Part of a small language model's weights: 12 layers, rotary positions.
MLP neurons of a small language model. Each row is named by its layer, matrix (down: output weights) and neuron, and shows model dimensions 208-303. Each number is 50 + 12 x the weight over its row's rms, rounded and kept within 0 to 99.
After each neuron's rows, "fires before" lists the tokens most often just after its 100 highest values on Wikipedia text that the model never trained on.

L2.down109:47 26 69 31 41 42 47 58 28 56 39 39 77 53 45 51 35 56 56 48 51 46 34 62 37 65 49 63 37 45 39 31 41 67 58 34 38 85 52 43 66 57 37 45 49 67 63 55 67 48 43 55 55 65 63 68 41 50 47 32 50 41 53 29 58 61 65 59 57 40 76 52 52 66 43 36 53 46 64 57 50 60 49 46 46 38 28 24 59 56 56 37 21 57 50 46
fires before: "\n\n", "\n"

L6.down967:60 53 34 64 61 65 31 42 52 42 37 55 54 45 71 64 66 50 51 65 48 58 56 51 56 40 41 32 43 61 51 39 64 38 68 55 63 40 50 63 51 46 18 56 53 47 62 41 49 78 69 49 54 47 29 46 58 47 50 41 50 38 49 27 56 51 68 78 65 42 46 47 28 63 51 57 52 40 54 40 50 53 45 63 29 59 54 29 51 32 42 40 63 41 49 51
fires before: "2", "1"

L6.down342:36 50 38 48 62 51 50 59 45 52 41 48 50 61 47 46 46 69 49 30 72 49 43 54 33 66 28 59 49 52 48 53 46 50 45 57 37 49 52 50 54 47 44 53 45 55 52 48 34 65 44 56 50 64 61 63 62 54 43 54 38 45 59 49 60 63 26 68 48 61 62 54 38 37 65 87 79 45 61 49 48 44 58 53 38 55 35 26 56 54 55 60 50 63 40 49
fires before: "1", "- F", " | ", "2"

L5.down520:52 49 66 33 70 57 40 69 38 43 51 51 38 49 67 62 53 40 37 43 61 47 53 63 42 39 49 47 38 28 36 58 59 45 51 58 25 39 53 47 47 72 64 37 56 29 44 40 31 55 61 35 53 31 47 57 50 62 43 61 57 56 56 38 54 51 44 58 59 56 64 46 62 43 27 39 56 55 80 38 64 49 46 41 47 43 53 32 56 63 49 52 57 31 49 57
fires before: "\n", "0", " who", "\n\n", "2"

L5.down280:72 51 71 32 51 61 57 45 28 42 61 57 55 68 59 49 54 50 41 62 56 50 50 66 54 47 58 37 54 48 43 55 63 52 35 39 56 42 45 42 38 34 37 53 38 53 26 34 32 13 53 57 71 42 35 37 30 44 54 38 28 44 65 44 29 65 73 56 65 50 51 50 63 37 61 70 69 46 40 53 37 27 29 45 71 36 44 40 66 50 52 68 56 55 51 56
fires before: "\n", ": "

L2.down243:63 54 51 35 27 54 44 47 69 55 44 59 44 63 63 53 49 49 60 57 36 49 60 29 50 70 38 50 27 33 42 56 44 40 36 60 67 47 52 48 68 57 67 47 67 59 41 45 30 48 55 61 58 42 46 65 43 42 53 56 54 49 31 09 56 72 57 47 67 32 47 63 70 59 39 40 40 45 49 62 66 59 59 39 41 47 56 66 42 47 40 36 48 70 38 22
fires before: "\n", " Squadron"

L2.down45:71 49 58 22 47 59 44 51 64 30 49 40 57 68 39 44 44 61 35 56 60 45 39 64 54 40 46 38 40 35 39 73 24 51 47 39 64 54 40 30 66 64 51 48 44 35 47 47 52 46 77 40 47 41 59 75 45 41 53 61 59 55 49 63 49 60 45 31 51 52 52 40 57 41 41 46 35 41 64 60 51 28 43 70 19 53 47 57 58 25 51 37 41 72 30 54
fires before: "\n", "0", " ", "1"

L6.down1320:47 53 51 64 59 65 58 39 48 47 41 38 47 46 41 54 40 56 37 66 39 20 42 37 19 37 63 49 54 53 28 25 65 58 41 61 43 43 66 47 58 60 65 51 42 50 60 52 60 47 33 62 42 70 58 37 47 40 37 32 56 50 52 50 49 48 57 61 30 61 34 47 45 51 64 55 65 52 46 64 42 28 32 82 42 36 45 59 50 44 37 37 25 37 65 47
fires before: "\n", ".", "\n\n", ",", "ia"

L5.down1193:73 61 45 57 60 56 50 65 60 58 40 42 65 40 47 71 42 33 52 23 82 50 62 74 48 42 16 58 38 57 38 48 57 58 49 66 48 42 40 63 45 69 57 50 37 69 57 40 60 65 49 59 70 32 57 35 46 38 34 59 36 57 42 37 34 60 47 44 27 39 62 46 66 37 76 64 62 38 39 50 47 45 33 51 56 41 33 78 58 55 48 47 35 47 64 65
fires before: ":", ": ", ": T", ": F"

L5.down850:64 70 40 64 45 50 60 64 53 53 44 75 53 40 59 32 32 52 42 48 60 51 47 75 54 45 46 47 57 32 50 57 28 57 50 48 42 33 33 56 55 43 49 47 38 46 56 59 42 45 70 50 38 55 31 56 30 58 39 62 44 41 61 44 26 48 62 19 63 45 48 56 57 68 29 45 37 50 59 49 71 65 60 54 65 74 47 82 42 39 51 26 32 54 52 79
fires before: "\n"

L6.down574:47 35 50 54 51 50 45 44 49 24 56 52 35 43 52 71 31 60 44 60 36 56 57 47 46 56 55 58 76 54 65 40 45 65 56 36 58 48 51 24 47 41 36 62 71 43 41 65 52 44 47 42 34 49 48 75 67 70 70 60 59 68 35 48 54 54 53 30 54 52 49 58 69 37 31 40 53 73 53 58 43 55 38 46 45 48 35 58 59 67 63 53 39 51 34 42
fires before: "1", " ", "ing"

L6.down1183:38 57 37 43 68 61 58 59 43 44 62 39 52 38 47 46 53 70 57 60 67 67 51 53 40 39 57 37 27 59 52 45 44 51 55 45 38 69 53 52 54 60 38 52 38 43 43 32 26 54 52 51 78 46 57 74 36 53 25 45 56 29 49 65 59 35 69 41 59 44 55 49 34 64 57 51 30 44 37 58 51 41 70 39 48 23 51 59 58 37 49 58 51 30 45 70
fires before: "\n", " of ", " "

L5.down211:51 47 65 47 58 43 57 68 41 73 44 39 56 50 63 62 43 46 60 58 37 70 45 49 49 42 51 76 31 64 48 52 34 47 37 64 69 50 51 37 51 67 58 47 51 46 49 49 73 60 34 14 78 57 50 41 46 67 55 39 54 51 65 64 36 28 69 60 67 40 58 53 65 54 37 49 77 41 71 47 61 41 46 39 54 68 51 35 79 65 65 60 38 33 35 54
fires before: "\n\n", "1", "\n"

L6.down713:50 55 56 52 29 40 50 52 29 47 59 56 45 37 50 59 45 61 48 51 82 51 29 47 53 29 55 67 51 49 55 30 70 42 44 64 44 67 69 59 60 55 71 33 50 54 66 75 33 38 55 63 41 81 46 45 64 49 54 32 65 56 51 50 53 55 35 41 45 50 54 60 58 41 40 48 58 61 64 54 64 69 54 47 55 22 42 32 41 44 50 44 46 34 70 59
fires before: "1", "7", "4", "5", "3", "6"

L2.down1279:49 52 67 24 41 63 67 57 70 56 38 41 33 65 25 51 51 53 37 36 51 84 45 50 62 55 66 41 41 72 55 49 51 41 46 43 63 56 49 60 45 57 32 68 40 61 52 53 56 47 60 43 44 68 44 59 59 46 39 62 52 30 69 78 49 37 57 29 78 50 50 54 46 44 58 40 59 57 63 64 62 57 50 47 70 65 56 29 45 42 45 43 66 36 33 58
fires before: "1", "2"

L5.down436:21 52 47 45 49 50 45 34 50 32 45 68 60 68 65 48 37 65 49 39 47 38 71 47 39 69 54 31 42 57 43 29 40 43 36 59 45 63 43 51 51 51 42 58 39 55 42 48 59 63 48 46 30 47 55 55 47 50 15 38 63 51 54 63 60 50 42 59 38 46 52 24 50 34 35 53 49 12 36 40 42 58 36 43 11 55 60 32 68 40 50 26 56 30 24 48
fires before: "1", "2"

L7.down1212:59 18 58 57 59 48 31 87 16 46 66 32 36 43 44 68 52 27 43 35 54 48 46 62 36 56 54 46 51 48 53 41 41 59 22 30 39 57 49 57 56 64 40 60 46 53 60 42 55 67 44 56 49 41 53 52 40 52 35 54 62 61 31 46 58 51 54 48 46 55 29 60 57 44 47 45 62 64 62 43 50 65 66 41 42 38 56 45 68 63 52 52 46 57 42 46
fires before: ":", " |", "ing"

L5.down621:44 48 52 62 45 63 59 48 47 61 51 48 63 41 63 62 52 36 62 66 29 77 39 31 40 58 40 59 51 56 44 58 35 43 80 45 67 70 60 60 47 43 34 47 76 54 55 44 61 35 19 58 35 32 68 61 48 36 74 38 37 45 41 48 51 45 55 45 47 58 49 68 40 48 57 35 77 45 61 48 47 45 46 36 37 34 31 49 60 51 59 45 75 40 67 33
fires before: "\n\n", " The", "\n", " It is"

L2.down529:63 72 59 48 63 57 38 59 44 56 69 63 68 50 66 52 52 51 31 52 53 57 58 51 60 37 39 60 66 39 62 39 39 81 56 41 37 42 60 61 75 73 38 64 27 73 51 78 56 66 48 49 56 53 44 40 46 47 55 27 26 76 44 46 28 67 68 46 43 39 67 35 72 55 25 45 43 47 40 70 60 52 24 41 38 53 48 41 48 11 50 66 61 37 33 30
fires before: "\n", "ey"

L5.down250:51 66 59 52 50 59 51 40 56 59 64 47 60 26 34 49 57 36 62 42 65 59 55 56 41 35 57 38 68 66 20 52 61 59 61 48 61 53 56 78 56 38 43 49 53 54 67 66 37 40 52 39 43 65 35 61 39 49 65 26 58 34 50 53 43 50 44 48 46 25 66 32 45 45 50 64 45 26 42 29 60 58 34 54 54 39 35 46 44 20 68 56 65 66 50 53
fires before: "0", "1", "4", "2", "9", "12"

L6.down509:56 53 63 51 45 46 55 45 46 64 38 62 34 42 51 62 34 37 56 49 57 63 69 43 43 62 41 52 59 54 38 64 54 72 49 33 47 71 60 48 52 58 55 47 52 53 39 59 62 61 41 53 41 45 68 59 55 48 55 58 48 35 56 36 36 33 53 64 72 55 45 88 36 68 41 55 50 57 56 48 31 65 55 53 59 23 36 64 31 48 38 51 73 32 34 39
fires before: "\n", ".", "\n\n", " |  |  |", " |"

L2.down430:47 65 61 54 41 57 37 67 31 73 54 36 43 55 43 36 59 64 24 44 58 54 39 61 59 61 51 47 47 61 75 59 59 62 29 53 42 50 74 53 37 49 45 48 42 56 43 33 28 53 35 38 53 56 32 57 45 41 60 54 46 43 46 40 72 66 44 54 60 40 48 65 72 49 46 46 73 43 32 56 36 78 53 43 47 61 64 41 30 41 48 32 61 61 29 44
fires before: "1", "3", "2", "8"

L6.down965:39 61 47 55 58 70 59 75 52 35 55 52 53 38 69 49 43 41 28 51 63 37 39 55 52 44 50 37 42 27 41 53 55 75 41 59 31 44 45 56 37 30 23 56 53 50 43 51 24 46 37 48 52 46 38 71 33 36 54 44 41 71 76 53 35 64 40 57 45 38 59 63 51 47 63 39 51 49 32 53 61 27 40 30 57 27 39 52 34 48 56 36 44 43 57 73
fires before: "\n", "\n\n"

L7.down1469:24 62 65 53 72 54 43 43 47 53 55 48 50 33 59 63 54 63 52 53 27 62 49 49 83 56 44 49 43 48 50 53 26 57 43 65 52 57 56 55 52 48 08 55 54 51 63 43 48 55 63 57 47 66 45 49 58 51 48 46 35 62 67 54 46 47 63 42 39 57 31 53 53 57 33 47 55 30 54 61 70 70 40 45 61 53 53 45 50 49 41 54 83 43 42 64
fires before: "2", "1", "23", "12"

L6.down647:52 54 68 66 52 34 56 30 62 50 45 56 46 37 72 56 47 53 55 40 46 47 43 56 53 74 66 41 62 46 67 52 57 71 29 46 52 66 47 43 54 38 20 59 36 68 67 44 55 36 48 28 43 60 60 55 41 47 50 32 45 45 27 60 66 52 29 35 38 30 61 40 33 63 67 59 51 47 56 47 32 58 35 31 59 44 34 36 60 46 23 62 51 35 48 67
fires before: "1", "2"

L2.down939:34 73 58 47 45 57 55 43 48 55 40 34 77 56 47 47 53 48 57 43 41 39 57 41 53 23 60 48 36 51 47 38 35 47 45 50 51 47 34 67 54 56 54 49 47 52 82 30 66 32 48 59 45 47 73 39 39 62 56 50 52 52 57 49 56 55 72 57 46 83 49 45 61 47 45 56 39 54 57 33 47 71 28 43 37 24 56 39 54 62 35 50 50 44 62 39
fires before: "\n", "\n\n"

L2.down686:53 54 43 29 26 70 68 56 55 22 41 35 45 37 35 54 47 46 63 44 44 33 61 63 66 47 60 34 42 55 38 35 51 49 61 46 66 55 51 46 73 59 38 54 59 55 35 42 41 22 35 40 33 46 49 59 51 38 54 70 61 52 61 42 38 52 50 68 65 70 48 50 46 61 60 32 45 58 32 55 50 42 65 64 64 35 34 49 35 38 60 61 27 60 47 54
fires before: "\n", "\n\n"

L2.down230:82 45 56 31 64 71 42 44 46 44 66 76 63 32 57 53 54 41 43 74 29 28 44 55 63 44 38 36 52 41 35 53 41 48 55 50 48 51 46 69 70 24 35 50 50 33 60 46 23 53 43 65 50 64 50 54 54 47 43 64 34 20 49 29 39 56 50 41 47 54 62 31 49 56 41 38 43 27 44 78 43 25 76 50 37 61 61 60 52 35 50 41 47 37 54 56
fires before: "\n", "'s"

L7.down1276:36 47 54 38 36 70 54 60 58 59 46 38 35 67 68 66 50 56 47 58 32 82 47 63 54 49 47 31 57 38 52 29 66 66 37 29 51 58 44 59 56 41 45 68 40 69 55 35 39 16 66 37 21 48 56 53 61 31 44 67 51 66 61 63 65 57 42 54 61 48 58 39 44 60 25 50 49 62 69 60 63 62 48 29 30 44 43 32 45 63 58 71 64 56 42 49
fires before: "\n\n"

L6.down739:48 73 54 53 38 33 48 22 32 63 36 48 42 42 38 70 80 48 63 33 51 54 42 51 55 40 44 35 51 65 61 38 66 46 38 41 33 42 49 43 46 37 42 63 44 45 43 37 62 36 58 55 57 62 66 37 32 35 53 43 43 56 47 37 61 44 43 69 34 49 44 33 48 51 52 61 58 46 38 48 33 51 41 40 62 34 42 52 70 47 55 58 38 57 37 45
fires before: "1", "2"

L2.down327:39 50 48 52 21 74 58 62 41 39 32 44 34 51 45 52 31 65 58 65 44 59 47 32 40 45 42 21 39 41 43 33 46 36 32 59 31 66 44 58 55 51 29 61 57 66 40 38 60 51 52 34 30 66 49 66 58 47 64 59 48 44 45 57 46 49 31 55 46 62 63 36 58 60 57 47 46 48 40 28 48 28 46 56 44 31 42 51 33 48 62 52 32 62 49 54
fires before: "\n", "\n\n"

L7.down1153:57 14 48 53 53 72 52 65 23 62 44 39 29 61 38 71 25 62 57 35 28 60 57 43 65 71 65 45 46 45 36 52 38 59 60 69 51 78 26 42 64 52 44 65 36 48 29 56 47 49 71 44 42 54 64 56 42 52 45 57 54 57 41 51 54 47 61 53 31 47 69 60 67 27 42 50 52 74 67 55 63 67 71 52 51 41 34 46 24 69 50 73 57 46 37 68
fires before: "\n\n", " ", " B"

L5.down312:55 67 60 47 26 58 58 51 56 51 61 46 47 63 51 62 54 58 66 51 73 35 37 49 62 61 53 50 66 35 67 46 37 43 40 45 48 38 35 39 48 68 48 66 55 53 46 49 58 64 50 70 39 48 50 52 48 51 41 46 61 46 54 46 56 64 54 51 48 53 63 34 33 73 29 55 52 38 52 44 39 55 57 57 48 61 51 73 67 51 32 53 38 53 38 51
fires before: "0", " | ", "1", "2", "4", "roke"

L5.down894:72 52 57 30 49 59 59 58 67 49 36 55 45 35 55 40 62 32 26 52 46 34 47 47 51 63 25 43 41 50 73 45 46 49 37 79 35 46 32 72 54 65 51 39 69 50 53 41 62 41 48 36 59 33 49 53 75 58 71 58 35 57 33 17 52 45 57 23 66 10 68 56 55 55 17 46 61 63 50 63 42 43 46 41 50 36 30 61 39 40 53 46 66 64 73 49
fires before: "\n"

L6.down153:30 63 57 76 40 36 37 70 45 41 69 58 48 47 62 39 63 74 71 39 54 57 29 41 58 52 37 35 42 49 54 54 49 68 31 53 47 56 66 37 42 43 47 58 50 55 48 46 33 49 55 46 46 51 54 41 71 77 55 50 54 45 29 75 63 70 48 55 46 56 63 51 50 48 28 69 57 40 47 53 41 46 24 43 30 60 33 32 54 58 28 40 58 32 54 59
fires before: "1", "2"

L6.down1432:71 52 38 65 68 37 56 56 71 50 60 61 65 30 31 47 56 40 60 72 53 48 71 65 56 54 60 57 44 58 70 57 39 59 56 52 60 38 40 53 64 58 58 43 44 56 44 46 84 40 36 38 55 67 68 53 25 67 53 62 59 39 67 39 36 56 59 55 76 41 47 64 53 76 40 42 39 47 68 49 55 63 69 53 69 41 45 59 41 44 67 65 41 52 60 40
fires before: " | ", ", ", " |", " (", " | U"

L2.down783:72 72 58 44 33 53 56 45 44 50 73 38 43 35 48 48 40 46 57 46 75 50 49 63 54 36 75 69 42 44 50 46 34 65 38 50 53 43 54 41 40 44 62 61 69 48 52 36 41 46 53 44 44 54 47 44 59 68 39 47 44 45 20 65 36 56 72 45 58 73 36 48 39 38 50 50 62 47 34 50 42 52 57 16 32 58 44 65 52 22 42 32 45 51 67 50
fires before: "4", "7", "8", "5", "1", "2"

L5.down805:44 42 69 46 50 65 64 57 47 57 41 43 42 31 71 67 54 53 69 39 56 31 41 52 44 69 46 84 73 28 65 50 64 42 40 43 54 53 41 50 69 51 62 26 59 45 58 54 55 52 61 54 51 24 51 36 61 46 79 54 48 49 31 57 49 69 67 28 66 49 51 61 65 52 59 48 63 79 55 48 52 43 49 41 49 49 70 48 61 54 70 65 44 68 41 60
fires before: "; ", ".", " | ", "+"

L5.down626:38 33 48 52 64 32 44 43 52 69 40 33 48 24 65 45 37 47 53 43 49 36 33 50 57 39 54 46 43 57 56 45 45 48 39 51 49 42 71 39 60 48 31 47 49 46 56 31 37 63 59 56 46 54 37 46 48 39 52 37 44 52 52 54 41 54 36 24 30 52 50 50 52 37 67 47 68 47 48 56 34 80 42 63 29 64 37 56 48 41 68 32 44 54 48 32
fires before: "2", "1", " ("

L7.down978:56 56 54 45 60 41 53 45 60 52 33 52 34 48 54 59 76 47 43 57 50 40 40 55 58 53 48 50 60 40 64 37 61 50 47 58 47 40 50 59 79 45 55 71 55 52 33 65 37 39 51 64 48 53 48 50 61 37 46 34 26 48 55 48 55 42 51 47 38 60 43 54 56 38 51 75 45 44 51 29 47 37 50 64 44 47 35 54 46 47 69 29 50 34 54 57
fires before: "0", "1", "2", "4"

L2.down1178:44 53 50 57 28 46 77 43 51 63 40 28 51 62 53 45 38 36 55 23 64 21 51 46 53 37 53 64 54 51 31 66 53 44 58 58 62 84 55 62 64 62 42 60 49 52 35 68 51 34 38 39 68 37 51 51 36 58 55 42 41 73 41 74 67 54 27 58 50 39 41 46 37 60 46 32 46 66 31 58 53 46 55 58 60 32 45 48 47 43 61 42 37 51 69 46
fires before: "8", "9", "1", "3", "7", "5"

L2.down365:53 37 47 52 47 54 62 53 41 57 58 35 35 58 65 36 38 47 46 58 41 41 67 54 45 54 55 35 50 66 48 48 29 33 49 81 49 52 44 51 48 64 43 62 53 54 50 38 43 53 51 56 78 60 58 54 34 49 33 69 40 36 65 64 70 51 64 49 48 38 44 59 63 59 60 38 51 51 32 52 39 41 46 61 67 37 40 33 38 59 79 46 40 39 61 52
fires before: "\n\n", "\n"

L6.down1091:67 58 41 48 62 46 49 46 40 51 71 52 60 42 70 42 54 50 63 61 62 31 77 48 53 47 54 63 62 40 53 48 60 50 53 62 65 34 48 46 60 55 47 46 51 57 70 60 43 46 56 66 28 66 34 55 51 55 35 45 48 45 63 32 35 52 67 51 49 52 59 52 57 66 44 62 30 51 52 48 38 79 37 38 49 66 47 56 58 66 52 51 54 52 53 64
fires before: "2", "1"

L5.down230:35 63 50 48 20 72 56 36 61 38 57 52 58 57 56 49 55 29 62 34 35 56 47 49 56 56 60 49 36 41 79 52 49 54 48 62 72 62 58 34 68 50 52 55 78 32 40 53 67 59 36 63 61 38 51 46 53 79 60 59 48 55 48 26 52 45 39 34 45 55 37 49 62 38 64 43 42 37 71 57 53 62 47 28 67 61 58 81 54 30 41 46 52 59 55 48
fires before: "\n", "\n\n"

L2.down1101:56 52 34 50 49 66 32 67 55 65 78 75 65 49 43 36 47 71 57 33 61 54 50 35 46 43 50 41 50 39 44 47 35 64 55 53 57 45 49 58 12 58 48 57 62 52 43 46 23 61 64 48 51 50 36 52 48 77 58 57 47 48 38 50 36 53 47 52 46 39 60 47 63 54 45 54 28 45 41 46 48 30 42 50 37 58 62 50 46 56 50 45 60 56 40 54
fires before: "1", "2", "S.", " "

L7.down804:61 38 62 52 39 58 52 38 41 54 34 44 50 67 52 47 32 49 42 35 49 46 37 53 56 64 40 42 44 54 42 49 50 65 47 56 61 68 53 48 55 69 63 37 70 49 61 47 57 35 46 62 22 39 57 67 63 51 44 47 49 43 54 50 32 60 54 48 55 71 47 49 48 43 35 57 77 57 55 59 40 50 54 47 43 49 61 71 40 48 42 74 58 61 68 54
fires before: "\n", "\n\n"

L5.down433:37 34 65 60 43 42 33 63 46 61 58 73 44 44 44 32 65 58 54 71 59 40 48 59 66 23 56 45 56 56 68 54 69 45 46 52 44 46 35 65 47 62 56 64 61 54 58 52 54 35 29 54 25 63 64 54 50 62 59 62 36 48 64 28 32 48 41 41 42 45 35 54 69 60 26 58 43 41 65 69 54 66 45 41 45 52 58 35 36 36 62 54 48 47 11 39
fires before: "% |", "\n", "%", " | ", "\n\n"

L2.down482:32 44 43 67 68 59 40 73 52 47 31 54 55 40 21 40 56 46 46 47 36 63 49 72 76 30 61 52 45 63 27 41 58 49 50 57 52 46 26 44 44 43 62 61 42 87 56 44 52 55 62 35 45 33 51 58 57 50 48 43 57 38 36 57 56 36 66 44 63 35 43 43 45 53 18 42 46 60 41 40 62 51 62 55 33 71 56 42 48 50 50 49 48 56 31 55
fires before: "1", "2"

L5.down397:61 41 48 67 56 63 41 41 38 56 52 39 49 43 66 47 33 50 50 61 78 78 43 49 29 37 55 29 61 40 46 39 51 50 37 72 37 69 40 41 40 51 55 47 51 47 51 40 61 74 65 45 29 66 48 40 40 57 35 44 64 35 37 57 42 38 33 53 66 54 44 58 49 52 51 64 59 64 60 53 42 56 43 45 46 32 37 63 33 52 34 64 35 53 62 51
fires before: "0", "1", "2", "ner", " All", " E"

L5.down636:22 55 51 50 57 47 59 54 49 69 35 49 48 53 51 47 34 56 47 53 49 64 32 57 49 62 60 20 39 47 70 64 44 53 43 43 46 38 57 35 42 40 21 52 66 37 47 46 56 48 58 36 44 72 54 36 38 30 54 38 51 65 62 46 45 53 26 42 44 57 30 42 46 56 82 50 58 23 40 53 30 62 40 68 39 55 47 49 31 62 39 43 55 38 50 52
fires before: "2", "1"

L5.down718:47 46 41 39 45 50 59 55 50 39 53 32 39 51 44 37 40 52 59 59 44 55 54 41 49 61 68 40 69 49 63 43 50 36 42 56 49 55 64 70 55 45 66 35 48 49 78 29 36 71 48 47 37 42 47 39 51 52 49 56 58 51 32 73 47 45 48 70 50 38 38 53 38 34 59 55 48 65 67 61 55 68 56 51 33 68 45 53 61 55 23 40 36 83 55 71
fires before: "0", "2", "1"

L2.down1199:59 49 46 53 59 50 40 33 52 56 51 65 60 44 54 65 49 54 64 48 63 46 47 51 67 67 56 73 51 38 51 72 71 60 41 35 53 42 39 60 43 35 12 61 45 51 67 23 45 53 45 59 42 26 28 58 41 55 52 67 45 64 51 50 41 53 68 39 70 74 63 58 62 41 69 61 48 56 43 67 36 41 62 52 73 55 42 28 50 70 38 38 45 54 67 42
fires before: " | ", "–", " |", ") "

L7.down866:51 36 46 53 47 47 73 61 46 38 66 11 56 34 51 46 74 52 62 51 49 55 73 76 57 49 45 40 52 54 51 62 38 72 39 56 37 42 61 43 41 57 35 61 36 60 47 31 45 45 57 55 73 62 55 46 53 52 71 71 47 38 35 49 48 75 58 38 56 68 53 49 41 53 50 59 24 58 60 51 48 49 49 61 67 64 53 59 42 62 30 42 45 41 61 68
fires before: " | ", "; ", "ing", "ing a"

L6.down921:43 64 60 46 49 29 36 43 69 43 23 44 72 37 68 55 67 42 36 49 69 53 68 65 44 57 46 52 47 51 48 47 41 41 58 50 61 59 38 45 46 52 30 41 42 63 50 52 54 56 44 36 46 65 46 60 51 54 61 54 46 47 27 61 45 25 26 50 19 40 47 64 30 53 33 57 50 55 60 71 54 50 31 38 55 40 36 66 43 59 50 52 65 27 44 69
fires before: "2", "1", "ia"

L6.down540:42 49 43 61 53 55 53 61 60 71 49 67 35 29 56 63 80 53 70 43 66 46 51 48 33 53 46 60 59 69 54 49 39 45 39 53 36 54 38 69 59 58 50 40 63 41 53 62 50 48 53 29 50 54 51 45 54 34 45 29 42 37 59 35 51 58 40 76 45 61 49 61 63 44 56 39 40 47 42 40 71 50 33 43 34 29 48 58 26 35 69 63 67 57 54 57
fires before: "\n", " |", "\n\n", " | — |", ": ", ":"

L2.down613:53 24 36 67 43 58 55 32 41 42 71 60 54 43 62 33 35 63 44 38 36 66 34 56 43 53 69 26 55 19 70 61 24 66 24 67 66 43 51 58 32 58 52 48 46 47 56 35 19 42 55 55 33 61 42 49 52 63 55 36 33 42 69 65 42 73 33 58 69 54 64 63 64 72 46 52 44 65 23 55 28 54 52 50 55 45 49 42 45 50 55 37 36 56 57 48
fires before: "\n", " ==", "\n\n", "==", " and"

L5.down601:36 55 36 63 63 52 55 22 49 51 50 60 54 48 43 49 61 48 59 68 37 63 32 47 40 67 50 42 59 49 57 67 52 62 50 34 56 72 31 48 36 41 59 38 56 22 54 45 43 40 35 39 48 36 27 60 24 38 54 40 62 61 65 44 56 54 43 47 51 35 53 64 68 31 25 38 50 21 68 56 41 58 57 60 45 64 52 49 58 58 54 61 59 57 54 76
fires before: " | ", "-", "es", " |", "es."

L6.down1423:58 38 60 59 59 51 68 48 39 43 68 59 69 30 48 67 39 28 62 75 39 73 64 71 49 39 41 39 54 43 29 53 62 76 37 35 50 35 56 30 19 78 44 48 45 49 51 51 61 56 39 30 63 81 52 45 62 53 44 38 40 64 66 35 67 41 57 62 37 43 46 49 65 35 41 40 65 44 47 36 37 58 68 59 56 38 50 51 52 49 47 75 60 63 27 48
fires before: " | ", "+", "; ", ".", " |", "1"

L6.down1350:56 54 26 31 74 66 46 55 68 51 31 65 41 28 43 57 51 59 61 38 59 39 48 62 54 51 44 38 53 30 51 39 75 57 57 69 54 44 72 74 63 60 20 67 56 54 44 55 24 56 42 57 59 48 48 79 61 48 32 40 68 25 41 36 35 47 38 53 45 55 28 38 75 68 50 40 49 51 53 59 57 37 43 60 43 42 61 46 33 38 45 41 68 46 36 60
fires before: "1", "2", "- "